Weights of a small transformer language model: 6 heads of 32, 243M tokens.
MLP neurons of a small language model. Each row is named by its layer, matrix (up: input weights) and neuron, and shows model dimensions 32-159. Each number is 500 + 25 x the weight over its row's rms, rounded and kept within 0 to 999. Numbers have three digits each.
After each neuron's rows, "fires on" lists the tokens most often at its 100 highest values on Wikipedia text that the model never trained on. A number after a token or word is its count.

L5.up536:458490520533475524486525465471494462513500528557551473521526476484491489505524513464490500530481485493508532516525510525516451504493484469500504464459512515493520459494498529506525504517511498550483512517490485540500518532537489512466478515518513460500478508478519506511531493508453491536514489497511494510473517492503548546521479523445462506519491484478488511534486529518476527503499
fires on: "re" 32, "lan" 12, "or" 6

L9.up105:504492493461501516543528474499471521502504524518512541526508461489465546486523507459496471490492519492486519448461494525489465516530464541521534494477473473472501501485534506478474499519494458517486482552507530498547493481476506477492477537512492522495497485449448501462491505509513447456483496505475465475532482547480539516495514538495523492467525497550534472463529507450479501498450
fires on: "ve" 18, "ta" 8, "and" 8, "m" 7, "ev" 7, "g" 6

L11.up85:479488491511482537467503470538504483533495512502508480498519486515514496471547556491538490485527481513545480510475494486505491513529518530494485521558527517512498441486513476481460528518524495564496474508489452456468524523530488476503495503539531533518519518490471468482498497472489502520507532529463518528505468493515491516483517500508501493494523538481512497466506545455491497475483
fires on: "s" 30, "ur" 10, "p" 7, "G" 6, "ations" 6, "ing" 5

L9.up5:513517489502518486505524521471494502544462541501505491493479531455476534522474531480503452488496506512511487547504538486498484484506556504526507574482471532524493547483502458496467506454456481515520452472454536455543499508488488463520462549484499504508503501510504490501530483462480506523523491489497507436425559529526545531477531509469498508450515508525488501488506499511507480475493
fires on: " of" 34, "-" 16, " in" 14, " La" 12, "." 5, "u" 4

L3.up214:513527491528495542491511479498532473478483470497520474501503495456496534499517464515514533483518543482511466501476456461506541541494498500487490558504496523465448501486504471485527516497501511471441503492518501477500501501497510482515486511486506482536427536457465462529523525510525514531491504487513529489533480446496512467461509490515516493486450541442521454510439471487506503506502
fires on: "en" 25, "–1" 15, "ly" 14, "an" 12, "e" 8, "ad" 6

L10.up63:498497460457491568515527501516492512512547506503493511523521550527484474496505527526459422436515498528477471471538483503520486517502494488492478502520544507532446513483521516516501482494496522488510513541467508533513520493434484506568458487499502520523510516482533490475498517471505529531523502517471513525477477539512504487521486464475468484522466497463519479525515478484474533490472
fires on: "co" 36, " B" 12, "st" 8, "ed" 5, " G" 4

L11.up404:526488473494512489476512462485505501480494525529484502553523538503468426517489528514529483507509477484550521512513488509533461491486487500506487535514478501519460496504504515542427547488476507508519532461493508544513499473480473440486485474457478502474504485473480498533479475471527488506537488530516505527496505538513522484532478486497502497506510531433480499471460502486493512494502
fires on: "-" 25, " S" 20, "s" 14, "ne" 8, "us" 4, " " 4

L9.up147:445491496475491474538540497526455504479458499506472520495541482449456479482499480491476495512521466535516478496465500513510480496496492498459512496477463482482517514514454487526487492474511486524478471481494494452465548537491515536440516513539517534479514456524496479531506488514477494492535485505495479512490472512542523464500540480503478468496504483438494527529503550475454514534520
fires on: "s" 20, " de" 17, "w" 9, "de" 7, " con" 5

L7.up502:510480455518551503516489505510486491515520556491528546518505507498469504482529451522472544502496508476497528501477514498489531514496547450509467486498504532551488509507503457533508500477511498465496493510518504497524511470523538512509519515515500507495520480517507456497508500532523530466457496481494487508525472506448483473465444478501550430525459510492545556487480507480476505496553
fires on: "ter" 14, "id" 14, "er" 11, "ent" 6, "ho" 6, "ative" 5

L3.up615:509485496503480517456543525493505432523507488555492543525513451463487568511508503494493471481494489470554471501487507496479525464504519485511513525555465509491484500464466547494509499512506478514462514506507487465519553492432520505526474513471478511499478492511472526540469522537519509561525515497505513531492499538442537514466493476479480475504464500471496489485519476507475494522478
fires on: ")" 96

L5.up68:502477512497465505512523488513494499527504447437489461510461523526495503497480515478510481528451482517470488462478538571506501529481510565452525454511503514487488471469493504540504497499531512520487495493473479507501501530497470504521515478532501485489506504465492483496528538461484509476510515521504482498459561526551528515460468509509447477499525519495531493527482517504510497466540
fires on: " of" 54, "ly" 15, "ed" 12, "y" 6

L9.up148:464510493528468506480506505504537490467492494500467502483500506497513522477534487494505522471548487496483520505510477487512546511530491501523523497508460506531490548515484501510513484512544474521508511519539490508483532469485538537494505507493449507527489537490501476456480544533498470535493503466527495431469508485507549544492478504522517538460540509508535432533555515484505494478520
fires on: "," 52, " |" 43

L7.up375:474477522507479469483533550522458498489548477497457500500513521491541460482495522492461522514495517520498470514502509490469532489492517503529475504564505478506493509492532482537508520515521505507527511486510479486513482471464485521477490516494488493474455473529521490489467532517519502481430496534506585476524492456505486494494525521522509504457493526498477485495441507522469517519519
fires on: "il" 20, "mmer" 9, "o" 8, "ack" 8, "el" 7, "ult" 6

L2.up638:489512548515501513503512521488478530542498507526553501498517532462467487512526484509505524525482510517538486465456480444523516486532503516516480512486537490494512482485478502544506509475481517527484501466461496482458480513516474501492470516472477518500544521523527541525475462515474497533499505478499461450522498492500527478495492543502494493523449510495506534498490483437486498495483
fires on: "li" 29, "ical" 11, "ic" 8, "w" 7, "s" 6

L5.up744:483516490462498505461452507458522480456422543498473479457491523516504499506541483495495478501478555484489514461511505483472484505492499482491492520519475493505480469553511496517496507490489482526456483513503525504485511519479500509501519509506500501493528505483529511503491528527501507501477521465496467480508519463519444493497513506549511499457517525472490533551488553481511442511517
fires on: "ce" 23, "s" 11, "pt" 11, "-" 9, "c" 7, "ed" 6

L7.up591:486473499478549542482539523510489480467530471522509506524502545539484465493547469480486541522477482503484501494467524543509497468477497522487493486552494483477525503498514454476475486516579504503485480465464523486486489523513474514507509475485452490483511548485476518543496521471514543499493489476535524475449521486546539469502503527485484479530505503536510554440504525511531472508508
fires on: " the" 41, " of" 15, ":" 12, "y" 10, "al" 4, "ive" 4

L5.up663:505476483498427515520523503491527504466493468497465494464490506467508504522505525508514477527508528512478492537466502547479541507511501495485492500537475522509484481560468490460529503530499483505484516532490528540535535534484515465494518496522473469474485495547556477531496500484491481528472517491529506472474489514497530525490493505485472556503490472475515488483471458426498473490491
fires on: "o" 62, ":" 30, "ol" 5

L7.up470:479463514485498508545478492543500486486436506546506478511495497510564521492541470421494483546510463501551498432516493489473470506467497508528526490495467575492521460495500487513494496501470482515479456490513513510459473481520499533498505466496543504453480520462493490529504500530484514491515484529487514475482520497518528477526462485515521508490498533479489490528517507474509481491482
fires on: "ed" 16, "av" 14, "s" 9, "cu" 7, "vi" 7, "a" 6

L3.up739:514487516527499510514532465531483473487492470540467486469477519504539474538512441516491520491499495479569478497498434515501536505537469484484522496519499505535526486539503513485507538461488537500508452465490481508482489520506490470497497513484511496497515470504463522496481506491476530494554496500507492531483482504518546537500490513500481511468472522500459523469490549511559495512532
fires on: "ers" 56, "s" 17, "les" 17, "es" 7

L7.up553:545465476522484467487548508496508487560512515500517478489509515516480534495503479497555495470475506512531545494493532500475495512530505507479502466481483504501473492498520490532493534498502489512487494493515506507510533510412487461562504476565528473541509539533542483486496529542510468501481537494522496476538492490529521497532520481543461475470488502482462495499462502503492491510477
fires on: " f" 19, "g" 16, "b" 10, "pp" 8, "s" 8

L10.up77:476497479483508492548494531555472497504496479510479502513551481527479505492507485527509490500506519506545525508470507519515470508501461537488498445504509520510534521498498510448498505538519502495440535505477559508505535495537493522501496482496515515498501473486550472521521521517508525553496466490468453513505479538493510500525492494494494534496499484542491499492487527489520482540515
fires on: " V" 36, " F" 11, "w" 8, "at" 6, " W" 5

L10.up608:547527485507487526541483439475510491477499522473461502483496493511506534503513515482485473495523526485485535500489510497516461465526491493521515475497482461491520525478527526497501500506511517485488492482487493495462535495496506511507493491478460509523534491499494535472487535481497481518525482508504535517472542513511517531503492527483516522478492501476554474563549524522534503513511
fires on: " as" 14, "c" 13, "e" 11, " named" 8, "ic" 5, " |" 5

L7.up329:516487491512497490514472510461521549498482531505510495529441518530501504491510538476512492506533492530460515496491458500479495462524543517494513500458501533503472537480475483457492515500456496528513478503494480503502455522479495528533488489492545510552493501528524484523528469479458534514508516475519490439452507531544496541490494511495531532500478495485514489503480494502524492472483
fires on: "l" 31, " of" 23, " in" 13, "el" 7, "ral" 4, "'" 4

L7.up650:473485509525472520457471505507466531560512504518471502504507526481511482494463478514479456473533484494535532518533500502544503524518483519506463493523498456540495467502510492474492489490538490454501494502458521528550495502481472478526520507526541457512494515482520497514539521470529519528491502513487478478553512437527502520510505482511463530515483553483527455456460483467468474483513
fires on: "ol" 14, "ri" 13, "w" 10, "ut" 9, "in" 8, "ir" 7

L5.up753:487485482503507501512451480496496533528507521497520447466485499508507547469499507466486479510502479492553499473549488474513506510515498495503485533496528546536521518502516475445531564480503498474485514503498526533485484497525482517465525524528521507492523523468491475473476528555494490514482476481530474500538517502531563548501457466524536470465469496508512479523496520499491485505506
fires on: "il" 29, "la" 17, "as" 17, "z" 9, "s" 9, "ed" 5

L5.up524:496498529501516472491496499468467477467502470498530480483494518544527494509534520521478527486529535480463514510542515441452466496467534484485494510551530469491483470477554484554482492500518546511523505514488457441521512535472491525491519520539479470478516494516516472538510473511509526503455531552502535445519514470476516517501496518531479481513492493497521480471558518450478475521508
fires on: "el" 27, "y" 13, "ol" 12, "il" 7, "ot" 6, "ry" 5

L7.up544:488519490534464524508518516562536458499510497498511494486524520474505503526590490500494517481504527518503474520473494526563532548440524456446480496476458535514489482490528501494505497515492492519524473529538518519487552509493492499519503522492499474503544499484458498523516515516504519504491521487467500461487487510476502510463538474500510505504509537551510497530489497473495515542490
fires on: "y" 19, "en" 11, "le" 6, "ure" 6, "ight" 5, "an" 5

L2.up347:500490513517502483450487498472501514526489507522528487534491505469514518488503468476470544470511476456437523492477497507471502533491538495521487488480503486525513551482504547476466506509506518454524446458495519524499548451477531500473516498499516513546511512514512511537469466467485525485536488538463498469490506519516511515483488521503478520533468491488550443469499481511489467493474
fires on: "er" 28, "ing" 17, "at" 14, "ring" 12, " $" 10

L9.up648:488551500523485468512500528511503495518504536514477508480526507516504492511488481501508521496500448515566510529556523527490522482475482464515503550507478494502488477503489477537458487480469502505510489451487523485460493491482522473512483517501535526481526491473514502489501488501481520521536538494525517495490512516472495498508456445487492537547518498506492503517458530518489493502494
fires on: " " 90

L10.up159:531528496531486527536481487559509515483523514497455520527533531510505466506531469494478512529550504495509478510466526558448531458509500497449536443521539504539502452510495461514499508502517504548537512486513448464500485505504502512472489455463518487498498473494520489515495496475520480500532489534480541498503499523510540492503490525471501533478477522512491466476505540516519516559532
fires on: "s" 43, "es" 16, " number" 7, "ers" 6, "ral" 5

L3.up425:512485464464494487523490533438522522505509465467491483455492505502477520492535485517489452490468524507525467512515522485530536483471463489495493509486500527488496501503456483499516530523514518492467536560508483509522537537475472496448515486477485479512510499485496486559573513478494533493498503464532558481515523524536546518502485483467498500523509501538517498507496473447542529520506
fires on: "l" 45, "ol" 21, "out" 6, "el" 5, " up" 5

L11.up131:512492515494525476474539483497504515492524497522539526494513498495518496494527526505479461476473504472519512492523511488516491510516503454453462518511469528527518475514422529522530493470471481536469502462481521528497499498465479472539500473497540483525495480494474536492472494503463476512503505520483456496473500506527503480504483476490494546484473493429482524525472517519521474481466
fires on: " C" 21, "c" 12, "-" 12, " f" 9, " c" 8, "d" 4

L9.up506:531530502505525554513488475515492536510501489515466519534500534491489478488490481510506482514482503506471514506523452520506494442499478504507537487492536464493511474516511500459487510529432516522495493513477540476525506494484492496510528523495474470530452487488520484514476484504519530464526496507556540531510518486460517514502493535463518588468523499527486484485498459512483519514502
fires on: "s" 27, "es" 15, "os" 14, "l" 7

L10.up699:492519509500530489520464523484503464501470492469507527467507469480526491481511486466533501527438492544477500474469459524505501491529468490539516503504459491508471484504499503472553515498493486484526463474491474505502506487503511529539481460497494484511494502518534481507462460495534469485515466500501514493486519547481484502547501490487483473492550570505453488468499493490490522543472
fires on: " and" 36, "," 14, " the" 5

L2.up15:466513489487497517536450472543497486486543486496484502469530459509501540489520473512451530480509485451492506517461487564491487494530537512487473528478457474508484534503510495468508484455497512542480470479479518500526528494475506484477504518526516512527466482494517482462493507500500505559490463514503519512497512508532536532481515514530475505503457550495538471533496543526534457473455
fires on: "go" 28, " bo" 15, "ro" 14, "o" 9, " moved" 8, "ib" 8

L5.up662:497505473513500539493499544485508481493486487494502477511476486499528511474488496488481504543455519521543496519505472408523499486479523517525473533551465513466529465523526473524502493475472501534526503486515520437517499485484541498493461528515547476536475520494500453532498480495497538508505519464543479473517525505513506491553509502509548534448537499480476446506494487517503514505489
fires on: "ist" 18, "z" 9, "i" 9, "u" 9, "vi" 8, "ch" 8

L9.up531:446529448481539441462512518491458482505478540478482519456524493506489492544508496493513480499474538525511497518546561504525480497486463432512503535514515509503537460495463495508458532473513517541521511523518476503469514486522523496512443532465499541523492549534509475461483536494467497502471525509517526544491493479496493474525492506494464500505502486487507519513490494495493519471471
fires on: "ur" 22, "di" 19, "ver" 9, " dis" 8, "st" 7, " " 7

L2.up67:497504525485522458484548485490470484509486469476555500511512471492523506464539493479454542507504497529457520501474509498459502475470431510515501504499468462513503486550512513465498493481492477496458517491521460465508529468444481482466510546495505478494446442512462525501500556510480509526501496464467493540469549496461515507484480491519500512484507506492496507488492495487520512494504
fires on: " |" 51, "Release" 8, " single" 8, " score" 5

L7.up497:516503494490501498459526519526511538496539497511511487523509468510501498501518478467498517510478473447503504488510548469500471528512494454494500514523471478516495484510510478502509465456505513521500541505468490490483471518487492480556475532471495473506503563475467465507469514502484461469491519533514527505514538515547508505493473467513530495432508497535504469502557539477498529467520
fires on: "it" 14, "at" 13, "pt" 10, "le" 10, "c" 10, "re" 9

L9.up150:518486488454488478471477548471512453518500545458549501513500470501494508498512480480525509466534531491488481481497505539499514515489519458491489518463498507498508536486499445534492506510507520546500497511493522468494533531467460484530459504485486491525477542517485463524510492472458482486513498482534499509513535491478520506476454496533521513460531447519489485507469506480498523468505
fires on: "n" 14, " and" 10, "l" 8, "re" 8, "le" 7, "und" 5

L10.up616:512455480456506546482460526486473489486524524517551489503459481501511477482479518470462534470509514549473486489507509513448494468447474470509494505475505506497516451496498507481497494476544503526485534531479544480492521479503479496497548492533509509496458461511509538466516511518468520474502474512528504499503536512491481508517495533471499510451550524465485499511505450529462495515494
fires on: "n" 18, "ward" 18, "ne" 10, "ill" 5, "man" 4, "s" 4

L5.up378:501522506487532553483521526498530477527516533505454484514514447479513494514467464460481513507480601525497512493517505469503527488478522462462482502510501459515465507481485501479452525550498521505476508543533489549514539503495447533518507498473492498487471483461547480533475522502516479495518508525511509508474484517527494488529522566515488528558500485494485514487470489501499491504524
fires on: "ol" 15, "e" 13, "z" 12, "und" 10, "s" 10, "ult" 9

L7.up766:483497466545472488481482529513531519479477493498526474520530503492516473471542485495495517523480524474486524503492525500561519477499528514501495504513521460520517481502512479520513484486498539489484488526544471549471498482527539495502544541489520480482518506432533514457499492516485519462443516524486509471514534484472476487507524530497527421520487480466524526481500466499523513481514
fires on: "ber" 12, "er" 12, "ent" 12, "land" 7, "ter" 6, "im" 5

L2.up140:529485516448494487480453461527504511461508518478502509473512446523498482489566474514516484530506526481534526485506518541516465482540507492504512493492508509510511470488454516504540506530455487462505497491473507481491535513478526517487501502540486490482483489497502468502484503507461490489497465513549542479492545583468498517520486500494457473534493518492518501515479489488482495527468
fires on: "d" 23, " O" 19, "ol" 15, " New" 14, "il" 12, "l" 8

L5.up116:463460461530525533490534489502446464509497523458502509511521503477513512502496495500473488531513491512485505439518495487494513509478502482523537520502461539513465488514540496532485495558489513530511490452504540440513504484482521493529471500488535521506495508483495479514516455441499541507544493492530537494472512494459508521501523483516546501526479508501489522522447477487538482539489
fires on: "i" 22, "ea" 12, "u" 9, " ca" 8, "ec" 7, " " 6

L2.up548:465531491551526438495472502479483533501481539501514506504528521500503498556504506505548510482529476512487497497472548495523498503565500469511477490498446517509505476480506527492514498454490526497535452525503515506503512468495493497489473500469540498521533518508489492506443473477496570522483490490476503532525538530523536511444493539504506495512489511495520466534466478536500478468540
fires on: "er" 54, "ing" 16, " May" 11, "ar" 10, "in" 9

L11.up169:533463506440489524510476487483511537518499473531459467503488552462526497493535509508474550478518527470487515503475504518473572498511478503497437487533540508510475498485501497489525485488493514506501475511498513492528521547467488522532528543504504470490518499519529531498516457528497472496498465486520508494469474519537516522477499546469490482464469496473502502535525454501455475523491
fires on: "o" 62, "a" 10, " A" 9, "ha" 6, "e" 5

L9.up275:523502486510506538515503481455520482521515533526455493538490511525478487478486478526508501475449503484505515545568490501512486452482485540474499521501462464536472524519498484473452485549455530504504507515497480498534519538503495524482484505516493459537495482502478500488531481469516549528470472506539511526497496518515466491473514501496505509520491517499486444518497500489477539488498
fires on: " with" 42, "s" 7, "ed" 5, "ve" 4, "ing" 4, "ted" 4

L10.up356:508511468554497449498485500487469494512479525524460491515517510516470496526522478506511488518461471493548469513493522524500500505471510528501495506494460524510487541499450456528445506509496540508491460487511556519481505448508535496492508479477503470521468478506465497496526494485492477527515554458543490515525543523483497526462465475515523457507485539476525466494514489538501494487492
fires on: "it" 26, " pre" 11, "per" 11, "p" 6, "ro" 5, " " 5

L11.up158:516475467452505479460523504481501516448481505468525515516498521508500485492480465471522499455555542471521490465456476495474532471518485446503488480515517503505490529496500475513502469487536494539523493525504516489468518537519535525454471512522457553510482512488514512526490546502514506517533536489542483499521525462504506523452498482501515498509488523502485483472461528503520508454499
fires on: "il" 21, " O" 10, "re" 8, "n" 6, "a" 5

L10.up9:526502495467532507464485493451467508510501527519525515494501483553465485515511521475439531479460528442475473496507521516509477470520490497465494517472526531513540527451481512509500489446531472518495499504478526489431567521473473499470537483504507506460500493512513509464525528512479516471502511511484500519472497505500479482549512516498472511481531509502523552513472523517494537474515
fires on: " Se" 19, "re" 12, "ne" 11, "w" 10, "n" 9, " se" 9

L3.up509:511512493506542508472478478510511450470504479518506505527504495492506510505495516590501472471479533547499494527445504507525508482480469497505507478509477476498547498479492533503523509529520481507502494485475534516521520502444520477516510502537569515471497527499490490511504508529494502465492497503502520492457523491486528488511465460531560495499507499456515467494525451477518477462515
fires on: "er" 36, "if" 8, "ed" 7, "ent" 6, "re" 6, "ate" 5

L2.up5:485520487502523525505493518480496504489528489501462521519482482485528512494509500494496515504496518505483494539491460512438498484527477507491493507510506476516517489448502475468533497511467487544484479545476507425469564492533488508484511468468465467540481520488500554505549471498459518511519514516491537540523461438506516493487483522494490494494515524499506503564470506506496463457522
fires on: "ry" 62, "ro" 13, "re" 7, "dy" 6, "e" 5

L2.up182:479496486515536495505511518501503481528471510537520483483496475542507504540486483459514495504488499488519531523510511507479516522556515486526511446491493451519525486428480529466540470531477540537503527513477534490463524520545485518526484519497540505481501517482488462511521473488478526518479450501485478501445522518480444518508460495472516488507479544435553536542493530501527505472511
fires on: "or" 31, "red" 16, "ed" 15, "er" 8, "an" 7, "ar" 6

L2.up568:482526463527565520566485499478460481488480543566494521504478481451531518454491505467539491484503455485484465500467537502469484515522535531482505478509502520503497492522501469536501465533461492504494495531545514507535474492487510500509485505485503459463529454453471508534473476532496565477490487522503469489458482474510529518517504473520470498472515507486515502470525519508510495522494
fires on: "ri" 46, "co" 11, "cu" 9, " Ri" 9, "lo" 8, "ro" 4

L9.up546:518477470480501504493504507517510486483463475470487476469494519498524525501472544484480467492507536504485486498488512454461518456499463482539469502458454474458450518484481503508463501481498489466501492486533515512510477502501486511534523532494512542468507479494510515489483506484532459486503459480524528494453499500518527515512554511517499505503450483483480472489528507487485530533419
fires on: "l" 17, "a" 15, "nd" 6, "el" 6, "ul" 6, "k" 6

L2.up250:524472488458474510495487529456564488534485513471477500503508548497510498528515539458487549493469512475523506547495505488499485500474525513512529500540499499499523504488475462508520547542537537515444479468492476463544456465473511530526460500515492500476499519467512511529472497527517457470494484478534499507555532482451537528483487471516518472471502445517477495490531462503472484484497
fires on: "ical" 31, "ship" 25, "ant" 11, "ic" 7, "ological" 5, " military" 5

L7.up197:503467510519487466473505506486452505522507530512513497519491490525473533518496504506500500475499510496550488490483465508518462459526487519495532496455502493523511514485516529517503558495491564527518511488507502469464485542498490530496515524492470526527485435502519505515503499482476495534502500486477517499496478530549531520488515518534429518472489536483495481540478502478516475502496
fires on: "s" 51, "ic" 11, "st" 6, "l" 6, "mm" 6, "tt" 4

L2.up521:522492497513507487516504531475524519470502454529491508479513481520542484517536531539511480502505498509525459545455521510502496475520504514489507551504501559496492460496512535481478537533490465473482510488492434489470526492473509538511467542472489493510488535509531530513514477525504493463491547539535477531474473504465478522494499523473465480507498521504479481466493481493508481493499
fires on: ")" 35, "ult" 32, "ification" 8, " Star" 5, "ig" 4, " Gold" 4

L5.up21:491425498478509533536493464463482510506499531503512508531442503499482500497508529459465487463478505515492508435591502505445503561502541469476514482510496516529515511496516511461489499455565494490477495521524556489471493506501486493465494461481486510504473504530533530494506481521503494498516519541504520496479512470500506454532498512543490482512467541528490476492510501492497528501482
fires on: "n" 38, "re" 12, "ed" 9, "ho" 7, "ver" 5, "o" 5

L2.up212:484510474482486443532470456487497514513551518538488499488460511499481493550528518483478550509478535489564500497506514532482502532481493512521471450489502439507469530497491481516504452482526495522501475528494492477478506516474504474507477502499478521535544533488496517538536453489452451535485465522534471486502503503527468483520491499506456496503479517478492449516479481522501506480490
fires on: "il" 23, "re" 15, "ar" 14, "o" 12, "hen" 9, "er" 8

L3.up616:489502494473492521473460531503445520515533497518481515528548509511483527450524464493513495501535481493452467522484480485521465519490498502492516515500472515493537507563481502495515500477516471514497513498472524509527482486485436447479528488522508421532482474494505520509524526497486498501517502507508529474481518497477483525496477523539443487488531533496492517485475511524504470445495
fires on: "ro" 20, "t" 19, "r" 11, "w" 10, "ir" 8, "ri" 5

L9.up250:505547499475526521534494478469445519491499506489521505512499462513536506505532531478501485521472535495499528486513485531542480533482524489487494441483514537525506543520472531519487494491479477492463517500468475557488496481535474416497506489459490471504538503493501503534498470545521534456478527506488507510559435531501496475505490501463492505489498485520505512506477516482495527483512
fires on: "s" 26, "tor" 12, "ly" 8, " and" 8, "ce" 6, " of" 5

L10.up493:473477449495511521481509496500469536507498520473491488483514497512528546470515494510512444467493520490494560508459530461555452511499477494521511465511526505466507483499544539449524461541503522493529461474486455461512517505465513482528502459537501539514469542506508499506525495470465447545497519532538533478495462477500520519542499541532512454516542488503478445520479519532518498517473
fires on: " comp" 34, "g" 10, "st" 9, "s" 7, "app" 5, "ic" 5

L2.up323:499508489494494485545495501537501486518496472507510494470507515485497494518450518518428449495480522460510500487490493490473500462510499463500490468524508497515489517506532503447529538457515524508507481489517462476498483516501504514522518478488467539515514468508480527527440501490479495517524510529505494540544503565525527512450483510538459495506490520510489506508518485492473500485533
fires on: "o" 67, "n" 9, "T" 9, "il" 7

L2.up520:530467488461524532503479458497533506547517511507520491506492473514480537524530518476497505513480506477481505505504485457498473458498463515510482538512511453499505512533478535453517544533494518466526429507509474564489454492504495485482492494489509490537528494501472504484491486482519502476509455495581534470510532509505496501479469501502480490481518486504463503555504454491505508532531
fires on: "ran" 24, "ed" 11, "ers" 10, "lan" 9, "s" 8, "u" 6

L3.up735:497513489463527469510510484516519455564523521503470472529474531442468472506521507484505472447510554527494519468454519450519498502489521489481474538502510510482513497508502523528499511551465479486474533480502488478554521522496508541537541500510530504510543521488495537533491485532525490506506516497463509493470548482500512524520496483536461476510499508477503489478524473490472508480524
fires on: "y" 23, "al" 19, "f" 12, "ent" 12, "re" 9, "t" 6

L9.up342:482489457460473529548515519503470499454487531553530514491492547501465513491504467499490480483476497518489499516512522540509516498474558520489466507547541497475486514530522526489514540532507481504485550502495521483538487475506504516501507486457484540520498448469486468536476524508494531533536470514503456473527484542499536486469480497508462448486512501461478504519529522471505484484479
fires on: "co" 23, " con" 18, "ed" 17

L2.up88:486471490496498528498513535548533498506489475507562506514510467478502532483492532479458545522529463488507509522483517548530539512506507524481506510463492469488527492483520516437487482500476486484488476490517485474476494511518455493486522489513539513526541467477489519526493503472497520504483524475498490445462506497465500518502492539480475511471485467455493478491518527474513465450531
fires on: "fin" 26, "le" 19, " Win" 13, "See" 7, "row" 6, " score" 5

L9.up374:507498447544462468534490549466492498454522502517460552528505446477472484476490489486486499502489494498498527525424491498493503475502479488528486512496484538501497525515517500521503536520491520462493519454495506494472527440497470494490483501485527486482458526496511501509527492545507521464504507489509515505515526482509526499474480527444519474522476506504498474505490494467450501478537
fires on: " sp" 55, " Sp" 12, "it" 7, "id" 6, "ter" 5, "ad" 4

L5.up227:511529512466478461523495512496499469490510489480461449481490513505508512526520524471513551536487540529497464506507474473492520452514500516497437502457491485499487522454525529467515503488447489443489499494525524539555473527497482504500486456544467480516547495494508474505474534511487483533465477493520500499468473510509488490539511503515477447547460515491485542502540501532547519487464
fires on: "er" 23, "e" 22, "ner" 11, "f" 7, "vol" 6

L10.up8:457587460544521486495514505489516506499489550483457480479527510506492501478518492514470486488493511493478516482494504469521491484496502491510506491526461507508486508509497476515520493508571504518535473502488483543494491515480508529521504495469472491539527564512523540511473470514497482540519528463492436474443482500471526517504499531504482495499518499521512463512533489510508498458509
fires on: " of" 43, "," 25, " to" 10, " and" 8, ";" 8, "ing" 5

L2.up168:505494471480534473513543496495486541488489475510544490515500468451527504505492478487463544467486478457533544484524514515504498490507492462501485510538463480506474524484523527433535496527512512465461497483493480463520496499526506512498514543535505499516460513489534508474492550517490548464517485562515490517485504512489431506505497489509497500502525524498538513450517506484534469483556
fires on: " album" 17, "″" 16, "′" 14, " single" 10, "Release" 8, "art" 6

L2.up216:507520504510519459452489512481503546518496495532460512524513472496494535571526496517496510480542494514512510490454499455515564466540442528492511520461497450474457460487523508495461537526478487502474482496512501516494494517447514491487500480567483448514521532538498470508498497510454474534489513522471493499467508529531466529507484518496494487495494517448494469486496488542560498509471
fires on: "er" 35, "ri" 29, "e" 17, "u" 14, "ir" 4

L10.up272:513477499513528494491481505468504518506495498513543535471531505500525535470515470468540527515488514530500477538482516486504491457525506507540508491529527548476466496468521525522479483502522499476539442576519520538470493489468494513524523452502509512496506508489504519519482476514497513509494480459476474513481507462503506507487497473446478473456548529543479452462467492525437497506494
fires on: "in" 12, " of" 11, "on" 10, " and" 6, "if" 6, " S" 6

L2.up87:494530513491500471543473482497482504532524489493508509483446530473528486540500467532488485445479525494550488480514527532488524486504523534528471498509487485457488535535517528533544504491476507512473539497528485475516544477489494501540507464471493494517529494460515515465484477509481544501485518507538487540498522479514493517478465465512478507495501490482520487501524472507473518527508
fires on: "ri" 45, "o" 37, "er" 13

L9.up705:467490489479445505491539459484510507520513514539541488478495525504485493509510478477511489469517521484523533512501480512501525503408508450533520501500516495503520477482502491511471495479521501512516471473499555504505526509483473505501480515532552504528540528484484495514523537473494507488519506509511512473536498471502509492490452492517504497464465519523454532527474528480509533509472
fires on: " de" 19, "ing" 11, "n" 8, "ated" 7, "s" 5, "re" 5

L9.up604:478533526491514515514543531522523540512497512496515448521535515460452494493493464458504537468483492501511482533497508476508493493463478469571515505504527501478475508501553493502520466486515527487478521469445449485553483507499470472555474473470483527495531480513517521504498514486505516526516490483486471465496539528515571509508520525530495560497482498515505476477482485519514512495505
fires on: "vi" 16, "ch" 13, "S" 9, " as" 7, " of" 5, "L" 5

L5.up618:487472483528515463482500453505472490456478466501495505504497506500496519425528501500510526528441487514510527505491513533509491486539488508530509525519440496502494483527492519520533480552449473503514464484471486515502515497475524471512505518506512475552463478443470517523485460471512489516467493567512540456457501551494496535491502513470505470493466511543470491525467501463511511466503
fires on: "th" 22, " Th" 20, "ol" 16, "d" 15, "l" 8, "hy" 4

L5.up95:536492518481475519453501504453502467476470483525495507494510470469529569500490504527511509511493538500497492524514510530513480491488530504444489486484494524552484448485515448495504506532425479537518480503515518474508484496485552474475499450518527484516501506522521532497518495459498514506501497529480511501479521492549488516515492489464481476525495549499522519519503472535471494496519
fires on: "e" 18, "re" 16, "man" 14, "au" 6, "mon" 6